{"vocab_size": 8192, "hidden_act": "gelu", "norm_eps": 1e-05, "positions": "rope", "rope_theta": 26300.0, "qk_norm": true, "tie_word_embeddings": true, "init": "uniform", "init_std_o": 0.0, "lr_mult_down": 1.5, "schedule": "wsd", "decay_fraction": 0.921, "final_lr_fraction": 0.1, "train_tokens": 466200000}
MLP neurons of a small language model. Each row is named by its layer, matrix (up: input weights) and neuron, and shows model dimensions 208-271. Each number is 128 + 32 x the weight over its row's rms, rounded and kept within 0 to 255.
A block is one neuron, or neurons of one layer that tend to fire together. After each block is what it responds to, as a language model described it from the Wikipedia text at the highest values.

L6.up288 [167 112 100 116 100 115 153 134 138 170  61  90 133 108 140  89 100 200  96  46  89  95  52 109 135 142  99 132 205 118  80  86 148 154 122 110 177 114 138 171 140 166 130  81  97 149 117 148 183 156 126 222  86 168 155 132 134 127 141 140 220 122 120 127]
L6.up568 [171 151 116 111 133 121 171 116 119 159 170  91 202  96  95 102 145 112 104  85  81 180 159 147 152 126 205 165 169 117  72  93 115 123 132 119  78 187 145 147 119  84 105  96 158 102 157  93 162  91 126 154 188 186 144 107 110 147 111 143 131 122 152  80]
Function words right before a following verb, mostly infinitival to after verbs of requiring, allowing or wanting, plus from, not, with (allows players to, prohibited from, tasked with).

L3.up546 [114 152 171  77 107  89  70 100 132  90 105  97  48  91  93 136 150 172  85 149 113 147 120 177  63  63 144  56 108 132 155 113 156  99 161 127 119  96 158 143 202 155 134 179 125 132 162 154 129 119 107  85 132 160 138 129 156  64 130 115 108 151 136 212]
L3.up1030 [167 125 135  54 109  86 174 107 134 141 137 106 136  90  92 141 125 152 148 128 157 139 130 186  95 101 152 143 159 179  94 153 128  96 168 147 198  32  91 139 179 118 145 120  79 130 107 117  84  97 154 149 177 156 113 143 192  93 203 124 182 171 194 117]
L3.up1033 [111 146 126 174  34 112  75 119 137 109 161 173 131 149 110 104 137  82 130  85  99  83 108 156 162 180 135 106  72 147 103 127 160 102 131 163 170 177 148 158 129 170  90 117 148 143 177 112  69  83  78 144 167 194 100  52 130 119  81  95 138 126 104 119]
L3.up1038 [136 154 117 161 153 166 141 119 147 129 149 163 182 113 163 119 124 110 101 173 128 105  93 126 111 111 156 129 127 128 106 111 126  92 104 118 168 135  89 170 129 147 139 161 172 129 156 157 109 177 109 156 140 118 167 144 176 136 145 193 148 146 114 131]
The apostrophe of a possessive right after a noun, especially in names and titles like Women's, Children's Theatre, Devil's Agent; occasionally mid-word fragments like deployed.

L3.up48 [140 173 122 102 146 115 101 132 101 107  84 118 119 138 146 123 126 121 138 156 102 166  69 122 189  56 183 150 156 105 151 133 148 118 116 152 112 168 189 149 112 129 112 102 149 119 136 127 138 141 147 151 101 176 187 146  83 137 117 156  83 158  97 101]
L3.up257 [143  91 114 149 117 112  91  90 108 121  62 139 115  91 131 102  85 109 112  96 132 134 112 116  91 130 131  88 154 135 154  71 100 145 138 122  75 100 205 129  79 143 139  79  56 111 210 133 142 117 102 102 152 119 112 131 148 142 128 118 101 112 133  91]
L3.up1049 [120 123 170 151 132  52  71  86  98 159 144 109 184 108 151 136  99  64 179 114 144 173 152 180  96 104 140 165 163 155 155 162 148 141 150 155  98  86 164 156 113 158 125 147  91  91 116 101 147 114  90 107  81 122 155 185 119 103 147 179 112 157 127 142]
L3.up1272 [185 104 191 134  95 112  96 128 109  99 104 111 139 107  37 131 125  50 106 104 103 174 126 149  80 157 107 112 133  91 143 114 129 128 154 122 125  78 187  48  96 132 137 137 131 125 157 116 159 164 180 139 116  92 131  76 158  99 106 126 154  95 144 126]
The final = of wiki-markup section heading closers such as ==Career==, === Family 4 ===; rarely list-introducing colons after "including".

L4.up154 [185 123 120 159 217 132 143 138 118 111 153 165 140 170  86 158  79  61 119 162 145 180 185 104  99 150 101 187 121 131  82 124 137 108 138 154 161 119 123  98 122 156 109 141  93  94 162 170  94 152 129 148  90  99  57 165 116  75 116  92  95 128  73 104]
L4.up428 [124 157  77 128 120 132 133  67  73 146 106 163 101 158  96 134 108  84 114 155 149 135 128 186  78 131 116  98 180 163 128 108 138 144 138 169  81 193  69  86 154 133 162  98 140 135 147 140 101  88 114 132 112  53  82  17 129 139 130 122 132 145 127  63]
L4.up431 [154 106 116 145 120  78 153 141 134 114  82 104 219  92 145  86 130 110 139  93 167  84 109 141 103 142  73  88 136 105  95 147 134 160 194 151 142 116 152 147 175 131 160 103  83  94 169 114 134 116  78 131 156 169  90 162 104 185 135 181 133 100 108 137]
L4.up497 [158 117 123 168 134 111 137 113  57 108 120 157  50 112 107 134 148 109 129 121 114 147 158 136 152 106 117 143 173 132 106 147 132 125  73 154 132 126 198 125 154 124 163  93  81 114 113 109 105 105 188 116 174  96  56  59 110 147 123 170 160  95 142 143]
L4.up602 [117 179 158 185 141 121 105 151 132  91 149  93 165 192 145 141 146 191 132 129 149 159 124  90 112 113 112 101 165  91 111 138 160 112 107 163 152 100 148 181 131 136 131 121  95 112 116 154 143  75 143 124 146 143  38 129 142  98 115 123 135 134 109  76]
L4.up779 [122 142 117 153 124 142  67 160 152 120 134 160 159 121 131  82 148 179 103 136 124 214 121  96 115 128 111 146 131 130 137 166 175 155 139 154 154 170  94 118  91 150 148 150 155 110 143 141 146  88 128 177 138 157 110 166  45 146 115 116 178 206 180 116]
L4.up841 [129 152 131 166 129  95  71 112 137 114 147 133 116 130 130 162  98 122 158 171 151 135 133 111 115 144  64  93  90 137 110 174 144 163  78 134 125 160 109 164 114 173 167 150 162  78 139  99 181  79 134 129 136 111 129 145 154 137  84  99 111 142 129 142]
L4.up948 [142 169  91 179 180 131 102 196 102 101 104  81 164 105 129 111 126 173 111 150 127 142 160 163 112 110 134 195 100 109  59 145 117 176 117   8 124 150 169 117 139  80 175 137 128  94  78 102 107 117 134 154 145  97  99 164  82 114 162 174 137 154 137  87]
Pipe separators in Wikipedia tables, especially after a numeric cell in league standings or election results, plus colons introducing a list or value.

L3.up303 [106 128 137 165 128 131  99 162 155 155 124 101  98 128 178 127  84 146  85 139 143  95 102 111 142 151  95 111 164 159 103 103 150 141 149 110 141 150 120  67 129 161 165 151 106 163 170  90  76  38  94 173 172 161  98 179 120 115  72 108 128 110 127 121]
L3.up339 [136 158 153 122 163 172 125 132 141 114 111 116 117 138 120 145 100 156 137 122 132  69 113 129 146 184 127 130 135 117 122 138  95 134 106 119 149  99 117 130 157 186 144 107 113 232 128 180 151  76 134  97 125 137  95 138 127  33 130 176  98  87 114  93]
L3.up781 [119 171 196 136  63 112 107 113 148  65 104 110 114 105 121 128 160 109 103 134 182  95 127 115 144 148 143 115 104 141 129 115 142 111  24 127 126 132 112 103 121 111 132 177 129 129 169 101 148  97 108 123 177 109 184 199 120 150 125  90 113  79 111 103]
L3.up915 [168 129 137 151  93 114 136 134 144  77 118 161 127 159 170  59 196 129 184 123 173 109 114  96 154 165 113 123 181 128 139 118 213 153  89 114 169 164  44 143 110  70 157  91  83 196 124 182 139  89  94 179 116  95 132 149 158 101 115 188 152  87 117  89]
Final word-piece that completes a split given name, usually in tables or name lists, such as Jenn-ie, Angel-a, Col-in; occasionally other split words (Col-leg-e, Man-ila).

L4.up149 [160 114  91 109 188 148 132 161 131 119  79 111 102 151 128 134 150 163 126 163  97 117 151 176 140 176  68 126 132 129 126  87 157  73 155 178 114 128  99  93 121 135 144 212 135 145 167  79 110 127  95  91 145 110 116 119 148 111 100 117 157 159 177 130]
L4.up340 [135 160  85 113 110 112 147 109 132  87 132 125 106 131  51 110 158  96 190 153 190 133 117 141 157 136 128 155 127 174 170 142 117  95 133 201 147 108 139 185 124 116 105 192 105 147 160  84 131  51 111 154 164 140 101 103  90 150 133 105 144 166 188 102]
L4.up485 [ 79 215 134  98 140 158 132 139  93  75 160 132 156  92 153 160 144 167 108 167 176 178 141 162  56 200 126  90 117 165 119 101 136 147 161 140 125 155 193 170 154 165  61 142 170  85 170 132  97 151 154 187 138 159 136 148  99 140 105 100 133  76 178 153]
L4.up737 [134 121 141 113 109 136 122 114  87 224 137 203 158 112 120 157 151 135  88 134 190 167 139 202 116  94 118 121 108 115  85 157 119 125 116 145 131 143  70 151 222  96  90 117 118  91 119  86 122 106  79 100 124  67 166 156 118 150 128 108  67 184 135 119]
L4.up840 [116 114 117 112  88 106 138 124  90 128 127 181 179 154 131 165 121 119 150 187 122 157 109 160  92 145 164 118  87 173 182 124 137 115 131 202 149  92 122 158 141 140 143 158 166 158 178 104 114 154 104 134 169 101 106 128 111  86 136  89 104 126 149 116]
L4.up943 [112 153 112 131 111 157 147 143  38 107 147 181 128 112 150 135 163 147 158 110 137 128  91 126 101 162  64 125 105 131 121 143 133 126 112  71 191 215 119 112  92 161 143  98 130  98 104 183 129 134 122 126 148 156 103 119 105  62 146 147  79 112  86 164]
L4.up987 [133 144 159 143  85 127 100 159  83 144 171 143  76 141 120 137 131 162 157 129  88  69 139 162 114 179  93 137  44 125 139 101 143 181 121 112 112 120 143 139  49 153 105 169 131 111 104 153 153 132 106 100 147 154  80  92 188 124 120 124  97  92 154 100]
L4.up1095 [ 97 159  87 109 169 120 136 119 114 112 110 105  88 150 136 113 137 111 115 125 158 165 116  83 165 121 114 122 164 180 128 139 131  93 125 105  84 125 147 122 156 142 143 121 117 144 129  80  95 156 106 152 127 124  89  97 114 130  90 113 127 107 153  85]
Pipe separators and short cell tokens in Wikipedia tables, such as the pipe after turnout figures or L in results; also scattered mid-word pieces.

L4.up49 [176 108 131 106 103 142 146 138  98 149 133 135  67 175 105 124 144 150 135  85  72 111 154 118 154  91 157 138 169  94 126  79 122 161  73 140  91 110 221 178 169 152 147 125  89 124 165 134 186  57 192  95 110  66 123 144 105 174 162 194  77 114 172 188]
L4.up259 [108 110 150 166 155 173  94 116 117 113 112 118 109 183 124  99 117 142 144  75  92 156 122 130 119  96 162 144  77 174  62 116 142 179 114 106  64 105 155 104 106 139 125 125  92 140 155 168 163 148 129 177 118 135 148  86 117 161 109 120  91 113 138 168]
L4.up436 [146 133 147 129 140 168 136 150 128 111 102 114 151 142 158 151  62  89 132 130 107 126  74 144 145 164  57 153  58 149  69 130 105 141 106 177 144 145 109 152 104 149 106 127 152 104 200  75 149 148 140 140 127 141 170 132 201 130 126 146 107  79 142  80]
L4.up639 [119 135 120 144 181  75 150 131 101 143 100 148 114 121 127 144 147  63 132 133  76 138 124 151 119 133 127 139  70 122  98 142  85 120  88 109 142 176 100  62  80  97 202 135 119  54 138 116 144 142 153 148 115 143 188 168 117 161 107  62  41  86 139  69]
L4.up668 [148 133 120 140  92 128 105 124 118 113  91 121 137  88 114 154  67 173 156 149 139 100 155  63 129  80 119  64 122 120 123 106 133 154  65 105  71  82 156 112 170 162 161  88  91  72 147 125 173 100 103 113 115  98 146 134 166 116 168 165 144 166 119 122]
L4.up848 [150 132 140 150 140  93 109 131 113  91 134 150 119 138  77 102 154 152 134  95 147  53 209 118 112 121 142 171 140 131  99  33 107 135  65  60  75 123 204 116 109 192 168 126 100 135  89 118 183 103 114 125 133 111 162 144 117 105  96 154  93 122 140 120]
L4.up901 [134 119 187 190 124 115 138 158 101 177 189 183 115 127 159 127 142 117 124  90 124  74 161 136 153 109 114  90 136  83 178 125 110 115 100 100 113 136 122 210 134  90 147  80 133  89 141 100 120 143 158 153 125 114 169  74 136 106 160 106 187 127 144 105]
L4.up1092 [105 133  99 126 148 110  74 120  91 107 137 137 119 105  95 176  68  88 127  92 117 145 119  96 194 134 126 141 144 141 114 128 100 161 123 151 100 115 164 169 159 184  96  87  99  94 173 139 148 132 128  93 154 148 137 121 153 109 152 118 178  86 181 105]
Closing pipe of a table row, usually after a number in sports standings or stats tables, plus the last = of a == heading ==.

L4.up474 [135 154 131 160 147 143 141 175 155 124  83 139 107 118 163 121 145 116 141  65 149  71 123 125 110 139 163 173  85  77 184 104  71 154  50 154 156  80  85 144 136  99 161 177 118  49 156 146 131 115  92 147 106  93 103 170 202 207 197 111 170 162 156 140]
L4.up496 [ 85 137 130 170  99 129 105 136 127 143 108 106 121 106 137  99 175 146 102 112 149 151 103 134 170 164 138 156 113 153 104  93 148 108 136 152 206 170 103 117 135 119 195 135  95 133 202 158 137  89 142 155 157 109 160 127 110  92 118 122 137  99 119  65]
L4.up670 [ 79 154 194 139 114 148 110  92 127 119  87  97 170  75 118 139 161 130 163  78 136  84 137 147 170  46 115 164 118 113 155 125 127 163 172 110 147 118  81 112 147 105 129  61 120 133 142 199  64 135 127 139  94  75 138 149 105 106 188  82 184 207 110 144]
L4.up904 [ 95 126  90 220 164  95  83 165 155 172 145 125 132 144 201 152 155 146  91 144  84  99 141 153 142 161 102 101 140 103 176 138 125 155 109 137 158 147  31 153 127 137 119  95 110 131 176 135 106 123 115 118 119 149 134 101 142 115  85 124  70 140  79 128]
L4.up980 [ 89 132 101 137 159 137 203 142  86 158 103 120 122 128 138  73 102 208  79  98 162 156 110 146 111 109 171  74 111  95 151  93 154 123 121 107 103 132 111 126 112 139 110 165 110 137 119 133 103 101 151 151 141 191  74 138 142 132 143 114 176 128  99 214]
L4.up1066 [ 99 188 166  88 117 118 134 163 113  86 160  90 135 165 122 126 183 170 128 143 172 134 126 149 170 105 118 124 134  97 133 189  79 148 222  79 185  89 127  80  86 104 181 122  59 127  94 134 116 106  61 120  90 150  68  67 120 129 182 118 110 160 121 129]
L4.up1181 [ 88 176  97 144  60  84  94  73  85  99 151 134 203 119 101 134 190 123 121 193  96  97 149  89 109 158 129 169 128 160 174 157 116 161 160  95 102 111  83 193 106  96 153 151 160 109 143  96 175 139 112  88 153 115 154  93 122 134 141 147 123  92 111 104]
L4.up1260 [123 132 143 127 189  99 140 107 180 148 146  77 132 147 126 113 120 186 108 142  77 121 116  91 122  89 140  78  94 154 115 128 148 165 146 175 138 129  86 141  49 102 144  88  95  75 109 136 155 119 107  90  87 165 130  89 156 156 123 111 137 131 164  93]
Mainly contraction endings right after an apostrophe (I'll, they're, couldn't); more weakly, closing pieces of split words (easi-ly, Likew-ise) and short function words (to, of, not).

L3.up190 [167 167 108 141 100 135 119 102  79 154 112  90 156 115 121  62 177 121  80 127 136 107 135 160 154 113 112 120  96  71 122  40 174 141 152 117 145 117  91 168 119 144 151 123  98 159 127 112 114  76 124 149 117 134 178  98 116 113 120 118  93  95 155 120]
L3.up625 [ 85 155  78 110  86  99 129 136 114 126 180 164 153  64 159 155 140 137 138 104 139 127 153  88 105  57 166 155 119 129 124  80 178 141 143  98 139 167 102 110 199 101 156  77 155 108 117 167 150 157 139 151 139 143 130 149 114 127 157  80  90 134 135 107]
L3.up674 [183 152  98 124 124 139 139 108 130 146 102 176 132 120 174 123 184 150  60 152 151 131  97 128 172 111 150 110 111 130 159 110 144 104 115 168 152 193 115  84 168 148 119 137  82  78 117 121 111 127 115 149 113 124 123  87 149  97  88 102 125  73  89 101]
L3.up1063 [112 141 110  66  99 134 135 122 104 165 126 115 142  96 120  83  66 113  89  85  90 114 130 151 113  86 174 120 118 173 104 140 137 125 142 151 166 144  92 152 108  93 222 139 167 146 127 164 210 119  89 133  93 135 154 104  88 138 144 126 114 106  80  94]
Words right before a bare verb, mostly infinitive "to" after unable, able, need, continued, plus modals would, can, must, will and "not".

L6.up129 [152  77 158 114 112 165 115 134  95  80 141 150 121 116 157 106 146 169 106  99 133 155 112 135 102 183  57 179 121 150 102 163 127 100 117 109 106  87 163 124 103 138  82 172 121 157 136 165 176  62  91 155 179 130 154 123 105 173 115  43 154 168  73 102]
L6.up382 [134  99 145 133 177 125  59 115 125  75 143 155  98 169 164  86  71 110 128  92 117 155 110  89 183 134 165 149 166 148 151 169 124 127  96 151 130 162 130 141 147 125  93 100  98 152 183 140 126 117 165 139 130  97 144 139  99 120  91 104 151 126 169  87]
Final word-piece completing a person's first name before the surname, e.g. Patri-cia, Phyl-lis, Nicol-as, Aud-rey, in credits, rosters and tables.

L6.up237 [139 124  98 151 138  79 109 133 157 159  56 120 149 139 155  94  92 137 116 121 175 150 136 108 114 115  96 100 165  87 174  30 118 151 114 124 132 122 102 124  96 140  94 109 138  82 166 174 180 153 131 123  78 144 123  89  60 121 182 140 100 168 135  70]
L6.up1154 [137 129 108 100 119  87 159  88 149 153 106 123 124 101 142 113 141 150 111  92 166 118  47 139 172 102 170 126  98  98 119  92 158 140 132 150 166 118 116 128 154 125 139 106  61 173 182  80 165 141 122  88 169  74 105 125  68 140 148  91 154 144  89 119]
The pronoun I in song titles and quoted first-person speech ("The Me I Knew", "I hope"), plus endings of stock phrases (as well, that year, can be).

L4.up3 [ 87 176 118 114  73  77 123 168 177  89 123 124  93 119 156 128 133 187 130 153 146 123 124 142 117 182 166  86 103 138 146 134 112  94 168 105 142 146 106 123 150 111 105 152 136  72 121 147 151 170 132 191 152 101 162  85 148 104 132  82  90  72 101 100]
L4.up42 [ 95  77  97 132 115 117  89 158  95 125 145 137 119 107  90  81  40 128 142 137 110  71 138  86 164 127 229 107  47  76  82 110 152 141  78 134 161 104 130 119 103 110  99 170 180 125 131 145 129  92 167 117 105 142 164 164 154 109 142  92  83 145 181 134]
L4.up134 [ 93 153  50 125 171 143 103 132 137 115  91 120 101 148 102  96  85 160  92 144 116 105 153  85 112 107 130 166 115 119  72 179 176 146 111  88 162 112 146 148 173 127  92 158 141 142 156 139 167  77 102 132 122 133 164 114 139 108 135 148 122  93 136 126]
L4.up278 [ 90  95  91 132  85 140  46  71 120  99  98 144 137  92 114 126 114 102 129  86 119  71 126 107 174 143 154 145 114 156 103 137 136 137 102 120 134 122 109 107  51 125 101 130 143 120 182 164 140  77 110 142 113 139 172 149 114 132 114 103 102 186 150 116]
L4.up327 [123 104 132 166 154 183 104 130 117 177 139 145  62 184 165  94 105 156 128 143 109 171 125 158 171 121 182 148 145 118  67  74 166 166  91 123 143 139 119 101  99 111 114 102  74 133 100 149 178 113 148 155 102 165 106  89 115  81 172 105 127 141 200 139]
L4.up825 [112 132 116 123 150 137 139 158  78  75 117 119  97 137 107  50  57 137  99  96 182 128  92 139 108 159 127  96  73  55 121 129 169 123 146 124 108 164 163  81 123 178 120 167 117  85 103 172 147 165 160 103  80 177 204 117 155 158 116  51 199 155 147 112]
L4.up869 [120 129 133 174 134 103 128 168  97 122 109  76 181 113 179 139  97 145 145  76 105 144 102  80 182 143 136 143 185 172 142 119 174 118 119  89 103 164 130 147  87 141 178 137 177 109 154 152 124 158 184 147 130 112 161 152 165 135 157 128 169 113 100  83]
L4.up977 [113 148 109 133 143 129 119 142 150 163 168 110 123  70 163 117  84 147 116  51 150  84  77 111 149 155  93 102 136 102 116 130 151 141 166 116 125 115 109 148 104 129 119  95 131 165 136 143  87 176 143 128 136 132 194 165  89 138 186 128 155 135 136 146]
Final nouns closing temporal phrases such as "during this time", "last few years", "within a few days", plus other fixed-phrase completions ("anywhere", "in reality", "whilst").

L6.up326 [ 89 104 130 129 143 115 139 118 205 147  77 157 169 105  91 153 164 100 132 139  89  91  90 134 150 112 144 133 122 122 104 144 172 143 171 124 131  84 103 138 133 134 175 110 126  91  98 113 109  92 110 131  89 136 143 136 122 126  95 158 107 111 159 134]
L6.up501 [128 144 103 121 143 127 116 107 118 121 117 137 177 135 107 111  74 193 154 149 159 128  88 163 123 108 145 151 146  92 145 111 117 138 146 130  86 123  74 164 134 120 160 144 143 130 117 122  49 139 161 101 151 145 137 135 105 163 145 142  98 107 149 121]
Function words and punctuation right before a numeric value: "Total:" in infobox fields, "around"/"of" before quantities, "No." before chart positions, table pipes before ranks.

L4.up34 [139 166 119 136 136 102  75 114  93 109 106 177  83 162 111  76 107 157 126 115 138  78 167  77 139 168 168  72 140  94 172  89 160 176  99 136 136 131 106 120 158 124 158 109 105 213  59 137 137 135  88 128 154 121 139 179 175  94 144 128 115 122 125  84]
L4.up160 [156 155 153 124 140  91 134 156 137  83 107  78 104 163  71 187 153 112 140 116 154 130 152 102 129 101  74 102 100 135 173 142 162 137  70 162  78 136 120 107 234 108 182 105 176  94  98  93  53  79 199 186 186 105 143 176 128 144 123 152 175 121 107 101]
L4.up353 [135 150  92 203 131 130  85 156 106  51 130 188 132 136 166 123  93 118 137 154 153 101 159 106 155 178 154 153  98 111 169  80 117 109 154  80 141 154  94 111 166 151 164 120 114 181 143 143 108  96 138 121 112 130 138 116 152  72 117 133 168 121 115  54]
L4.up488 [138 149  81  90 166 108  96 145  46 106 132 137 199 118 164  98  94 118 191 153 120  93 139 114  64 118 135 120 141 139 149 121 144 148 149 125  87 153 118  67 122  76 151 159  84 126 169 139 149 197 125 151 119 146  94 149 186  91 117 157 175 131 106 153]
L4.up766 [204 178  93 141 123 107  87 152  86 129 103 142 118 137  95 181 114 107 144 107 152 107 152  72 150 178 139 153 114 128 134 123  73 122 116 127 155 164  96 132  89  79 194  57 112 136 207 161 104 121  79 221 139  68 129 156 161 145 131 144 110 117 144 146]
L4.up846 [125 114 148 141 132 104  91 116 121 110  48 164 111 103 126 126 111 102 150  73 167 144 130 126  91 132  80 106  89 121 117 159 126 126  99  95 162 133  85 115 114 111 139 107 131 197 164 184 184 178  72 121  99  88 149 151 169 130 155 136  84 144 127 121]
L4.up916 [178 125 101 106 138  59  65 183 118 112 109 164 119 112 164  94 131 172 118 117 163 164 139  90 134 170 102 150 159 140 161 115  98 168 151 139 124 171  94 122  97 104 143 109 108 204 148 150 162  87 108 176 122  94 110 150  90  60 148 155 137 116 149  98]
L4.up1141 [168 149 137  26  72  90 108 168 104 140 131 151 181 142 150 144  90 100 122 123 185  74  81 138 130 141  90 130 142  85 158 127 126 109 119  90 123 121 138 127 131  92 160 125 110 177 158 122  78 121 108 122 146 126 196 174 158 122 102  90 138  60 149 100]
Word-piece tokens that finish a person's given name or middle initial, just before the surname, such as Christ-ine, Kathlee-n, E.

L6.up5 [143 105 173 159 148 121 114 135 174 110 145 111 137 111  66 117 170 148 116 106  77 131 183 154  81 136 160 147 146 215 164 165  99 140 173 128 165 156 173  98 121 113 130 126  70 125 161  87 117 130 108 120 142 105  86 124  79  88  94 130 145 107 163 126]
L6.up993 [114 104 103 128 139  88 137 146 110  92 125 119 142  68 144 118 132 157 168 132 120  59 145 182 130 154  76  89  85 138 159 155 110 127 134 114 118 134  92 160  58  75 101 195 138  78 133 160 109 121 144 171  72 164 119 135  94 121 137 127 208  58 151  88]
Mostly in, commas and table pipes right after a completed name or noun phrase, as in "Gurdwara in", "Barwick, Georgia", "Pts |".

L3.up57 [161 120  83 115 118 148 128 128 152 137 171 153 208 174  95  87  84  80 154 123 130 105 164 148 124 143  73 156 166 164 117 140 171 143  27  99 133 180 128 102 117 132 122 116 127 148 131  85 162 115 133 115  79 112 140  84 118 136 172  92 136 102 153 165]
L3.up380 [143 116 144 154  99 100 100 111 140 139 123  67 147 126 162 137 119  67 200 125 119  88 130 166  76 156 172 117 114 112  91 171  70  90  96 176  86 156 123  48 162 162  97 121 160 110 130 122 138 152 135 123 148 132 191 143 154  81 134 132 159 171 141 149]
L3.up525 [124  98 102 101 154 167  90 118 109 145  95 123 147 178 111 129 137  50 172 122 149 107 133 135 114 132 142  71 150 151  67 126 108  70 124 180 156 132 130 121  77 127 137 137 105 119 139 107  95 121 148 122 156 125 118 161 147  90 119 131 129  83  89 101]
L3.up832 [140  62 117 139  96 132 158 100 109  75  96 139 143  98 129  96 142 115 125 141 131 179 161 129 141 166  72 139 155 183 114  88  91  82  37 144 125 162 133  95 124 159 122  86 105 118 160  90 124 112 144 147 140  67 135 146 152 102 128 185 129  85 144  73]
Line breaks ending one dash-bulleted list entry before the next, e.g. after species, cast roles or references; also heading "=" signs.

L6.up541 [145 115 142 126 121  96 141 127 141 152 113 127 145 136  72 132 155 166  90 150 119 142 106 133 109 127  88  93 148 185 162 134  75 127 126 114 112 127 139 113 122 129 105 132  97  93 187 136 127 117 158 145 157 163  67 136 168 139  48  97 115  84 124 136]
L6.up1140 [157 160  80 116  99 150 155 141 121 201 152 166  90 121 120  86  96 141 120 109 155 184 106 191 111  75 110 205 110 180 105 160 147 108 119 126 132 119 118  51  62 148 159 105 137 136 149 149  93 160 160  55 101 102 101 117 130 165 112  89 193 132 114 115]
Commas, "and", and "the" between items in lists of countries or regions, e.g. "Bolivia, Colombia, Ecuador, and Peru", "Brazil, Canada, Mexico,".

L3.up655 [106 187 144 130  92  92 142  95  93 146 139 143 153  73 108 107  86 146 119 153 153 129  83 123 167 206 123 116  87 115 122 199 146 186  70 131 134 108 103 143 126 155 122 116  74 115 164 113 140 123 119 155 141 160 132 183  87 173  99 147 182 163 138 166]
L3.up678 [125 138 132 173 144 181 156 169  98 135 104 169 144  86 166  90 117 168 100 183 199  63 122 104 148 124 117 103 157 108  96 176 156 117 149  99 160 124 111 170 107 143  84 149  92  88 126 167 126 126  97 115  96 125 176 140 111 113 104 116 135 160 101 121]
L3.up977 [ 73 175 138 114 133 127  92 100 135 104 121  95 132  91 131 121  82 102 137 121 155  75 163 123 135 185 119 175  69 141 184 157 216 153 114 121 122 125 129 170 114 142 134 144 133 100 138 105 107  85  88  94  90 112 158  78 166  55 120 148 117 109 128 152]
L3.up981 [120 188 105 151 121 197 138 159  88 145 146 119  97  71 119 107 124 153 147  71 183  86 128 139 210 167 131 152 144 104 124 157 158 208 158 165 122 107 124 125 118 154 115 135 172  92 151 131 144 126  95 144 174 132 143 140  82 171 147 129 152 147 157 122]
Final token of a time expression in narrative, mostly year digits after "In 18" or "in", plus months, "later", "century", and the comma after a day.

L6.up166 [146 114 114 120 102 172  88 138  98 115  93 170 137 139 139 149  91 136 185 127 152 153  97 157 101 135  91 118 147 186 150 109 126 156 130 132 151 122 147 132 135  89 143  90  68 113  99 182 132  76 118 107 106  96 136 154  70 131 128  67 118 154 150 132]
L6.up1040 [ 87 181 133 146  56 123 153 134  77 130  92 112 139  99 147 116 129 155 145 137 150 130 128 131 133 141  95 100 124  99 201 119 161 202 102 185  93 124 151 109 160 161 121 133 143 116 105  95 161  46 123 123 146 103 101 105 147 124 136 101 124  89 123 145]
The final = of a closing == or === marker after a Wikipedia section title, e.g. ==History==, ==Awards==, ===Recurring===.

L4.up63 [100 107  70 112  85  82 170 113 140 130 166 155  67  62 140 130 118 199 158  81 114 131 129  80 148 168  68 122 151 113 174 131  98  80  89 126 173 103  88 145  72 117 115 124 179  75  99 119  99  89 132 114  95 162 199 153 134 128 104  69 134 132 119 118]
L4.up132 [106 183 114  90  61 129 172  95  76 125 168 119 173 114 114  88 133 128 144  68 132 159  36 121 103  99 114 124 125 115 128 106 107 128 143 142 123 169  85 121  58 135 129 135 122 113 120 163 139 157 112  82 108  89 189 129 124 139 103 118 140 121 141  71]
L4.up735 [172 212 152 140 143 172 121  97 126 129 161 116  64 118 121 158 132 114 106 130  91 109  99 112 166  78 141 154 178 147 147 151  89 190 120 142  82 120  42 131 225 173 134  75 109 143 164 153 119 165 157  44 117 122 152 122 173 123  95 173 180  81 133 139]
L4.up745 [127 154 172  54 144 194  89  73 110 135 147 183 145 130  38 103 134  90 117 136 124 114 128 198 121 184 131  66 138 142  81 144 112 123 135  85  94 174 165  97 111 170 146 145 155  65 164 118 137 177 116 160 120 135  18  91  90 149 146 107 139  74 115 141]
L4.up769 [115 159 158 111  88 144 136 147 100 121 157 159  88  99 129 161 175 126 131 137  91 215 128  99  96 110 132 127 115 155 158 157 164 150 135 139  71  84  95 114  94 217 147 197 150 120 156  68 166 110 133 108 135  73 152 123 213 150 129 179 111  94 119 114]
L4.up886 [122 123 119 120 130 199 181 127 141 106 125  66 103  61 108 131 177 117 126  92  92 112 104  99 103 148 139 111 140 185 129 105  79 105 171 132 105 140 118 170 141 188 167 171 123  38 199 181 105 141 119 138  90 104 107  63 127 131 114  69  86  60 140 124]
L4.up971 [159 180 107 108 138 101  92 117  73 165 182 142 140 113 110  97 158 160 114 124 117 133 141 132 165 145 127 157 188 139 178 124 109 150 162 139  95  64  83  98 179 185 125 141 118 166 162 176  95 132 145 126  78 103 193 145 158 123 100 150 132 156 165  77]
L4.up1038 [121  69 130 184 178 166 134 163 121  89 114  77 149 134 122 124 167  86 141 156 135 126  77 104 102 166 126 156 157 125 149 169  91  94  76 126 140 142 121  80 118 164  71  99  92 162 140  66 126 142 114 154 169 130 172 108 122 153 107 115 148  85 123  83]
Commas, semicolons and line breaks that close one item in a list and lead to the next, e.g. bulleted "See also" lines, the comma before a final "and", and commas between names.